config.yaml
n_layer: 17
d_model: 192
n_head: 6
n_kv_head: 6
head_dim: 32
d_mlp: 576
vocab_size: 8192
activation: "gelu"
norm: "layernorm"
norm_place: "pre"
norm_eps: 1e-05
positions: "learned"
qk_norm: false
attn_scale: 0.177
bias: "none"
tie_embeddings: true
parallel_block: false
init: "normal"
init_std_qkv: 0.0159
init_std_o: 0.00273
init_std_up: 0.0159
init_std_down: 0.00273
optimizer: "muon"
lr: 0.0099
lr_mult_o: 3.0
beta1: 0.93
lr_head: 0.0114
warmup_steps: 200
schedule: "wsd"
decay_fraction: 0.901
decay_shape: "pow"
final_lr_fraction: 0.0
batch_tokens: 32768
seq_len: 256
doc_mask: true
train_tokens: 159800000
steps: 4877
dataset: "wikipedia_en"
MLP neurons of a small language model. Each row is named by its layer, matrix (up: input weights) and neuron, and shows model dimensions 96-191. Each number is 500 + 50 x the weight over its row's rms, rounded and kept within 0 to 999. Numbers have three digits each.
After each neuron's rows, "fires after" lists the tokens most often just before its 100 highest values on Wikipedia text that the model never trained on; "fires in" lists the words (lower case) most often at its 100 highest values on Wikipedia text that the model never trained on.

L4.up236:574511470507500506435466493522405553547513562543465522529505589422462498462523534437520503464437501471478546490464475434611461449536496472495529461416491441601401514535422483516466516491501515551476532426588453447521585474553524396518514425513540501506559428526533419455470400514516478505
fires after: ",", "),"
fires in: "and", "or"

L5.up141:464449462434485444392448535626535503519468540533498498534504473438482533560432537448566498511457468492428583441493541515501556473576554487476531448457416510560508420485551533509602554484479527445472443480569476535424439428475504503477512513529490498487423465483581424538600589394485530525
fires after: ",", "ales"
fires in: "and", "coalescence"

L6.up256:512509572452534522441555467462450461500523493530523502458479465454493435523523543501527473449509453571549410502456539506539446512485588444497548575406550533455568464541481439511637515586559595478476486576462465542589400455559468463594421534475491535444485472495479476558502508554535578482
fires after: ",", ".\n\n", ".", "As"
fires in: "after", "of", "while", "following", "despite"

L4.up530:454653487444573528539428441473537496475516545484443511499441454478511443585528528520543589513534443405482465465485480550499455500473489465535506387543471419460494415447565518513456495490501485613513581518521495507556470494432524508515538455534422551578467498499506552444418532495425599479
fires after: ",", ".", ".\n\n", " but"
fires in: "there", "it"

L6.up45:465465462496501583386552511476534482465476521478547555437449433400516496445565519492570447544512513424509532482520447493569519453447479479481486501414453518411465517571417550482617426479431585478430471497508540484410491507464461434543524592565514508618485645565489325533509607575427502463
fires after: ",", " was", " is", " are", " were", " has"
fires in: "also", "which", "not", "later"

L12.up282:540557554469476552573495451548483553579533577461441453349461430513584524504478571532500509441467483498481473478543517535484465569544537488461547476428530453515468408554440581514521482472435454505409457450496566518463588459483463425387473459490474435485426506532484449532457526515477523493
fires after: ",", ".", " \"", ".\n\n", " is"
fires in: "a", "o"

L7.up406:560435412568544546570482530469571522540498536489449447508461415498481544484452520495536449527483488464512458487535449492505500434562444534508591503453569489458502486465403480505487493552569585600430440432486435601490526580418530481509458417457518510552480454513433489554539593462529574371
fires after: ",", " is", ".", " was", " also", " became"
fires in: "a"

L9.up511:498583559574538451478361484531500506500515540495521567451442606456455487521575570434569547556524428546393541541504429578478430520539392464464466603525537518479483454508574415609516528495428376495500511497490473489453507541417465545538423499496474515483404535495519494467458498525434566498
fires after: " in", " of", " to"
fires in: "the", "of", "in"

L3.up465:541463431564553528492553454508526434503465556564416480505564476471485510442463584558520466497565554528541564518540461487499585507479492531463459531487505501472514394364479526482573516593549502468489495464492513516529527493585511412571454544512488451557579512524615457427449480513430474431
fires after: " the", " his", "'s", "et"
fires in: "first", "last", "center", "only"

L7.up463:444442414362530567406555544589436527461452537491512526436500498463413532543528542424479561475546543529393421485430487558561533508559461516474512446517550553475444512499429567467568499473465493588568508544476537514456461492521489514566508485574448516553498415577544485601318470482515525491
fires after: ".", ",", " which", " where"
fires in: "he"

L3.up250:491534455552594434435479516466519494579582437493470507542492500488441519413500460447496516501551503434443480475511593454544478480517538504531585425589431547454462445532490481413450407443476518516515425412476577521573448532459526476567498459557541513502529481560443538439444532478435491519
fires after: ".", " TV", " m"
fires in: "it", "this", "series"

L14.up376:415411534463630569446437500543565439377552516467463489569444422409549454515494499463657577515500514553451478504496392611424498548479438502563490442435508512434452547475565507542499450436473484455443490477541528520590484431513450478536502508530464540515518553477604496561377572495477534558
fires after: ".", " to", " and", ","
fires in: "it", "his", "its"

L7.up152:534479419452471513532513612548524577541519534478503546502446526541492521530540527502568569473450497430558486460465531587471539425479453555462559519419466482545480545540439474552428429534452415443506441522472464509488433455485425486516506511474513558456507457508596481540487459479528494509
fires after: "1", "9", "8", "2", "0"
fires in: "2010", "1990", "41111111", "2015", "94618889", "2011"

L14.up417:521451465500514520566445417524505474590463473466547637511481483445505484462455605474550469525468511488503470607623418468479573467530445566505568455556532533516487520381496553441480501491487526531470487548483457508557539497458440505495494534461508468470389461558507510538503481425449447468
fires after: " the"
fires in: "first", "second", "next", "last"

L11.up446:582508506531440464499530546510568487447410480545464510491492482452556540485507485492573521521465512477486589495502489587504531567605527420446587526523579537513485528463488510463464578493471463443415565506435535525486559519454488521577491388551509529518488474475502549583413463476563542515
fires after: " for", " one", " in", " of", " during", " won"
fires in: "the", "of"

L6.up128:481594488440431411553518505427467463528486498547487549531505456481539522471562579484560492522424494543493422409465527464531429498496515433495580470507535460508484481546436562496461421487521487463556454562496516532491513413521424366527495487463552494537447467549501444521466471561489622523
fires after: " the", ",", " The", " one", "The", " what"
fires in: "of", "the", "all", "top", "are", "new"

L11.up547:546489502497472557493514577445522541549480511591502449527529474566498414564543570527509439491448499538490487449380432472507479434494501475473469499487441455478488437448498529502506530514549508553388481468463643578530541498510536474551579483522468581440514487545427443547442546486609431538
fires after: "9", " ", " in"
fires in: "1992", "1997", "1995", "1999", "1996", "1998"

L7.up287:598497535472460493376506531574531554522579514565568548529562492467518577417525507448569500514476513449443526559507466557476558484543510474419502526488409546473514414475480555584497443495435514528499444422535447514412444437519517527431527538471408536447520499483506580502564614474573419431
fires after: "1", "0", "9"
fires in: "2010", "2011", "1991", "100", "2001", "2000"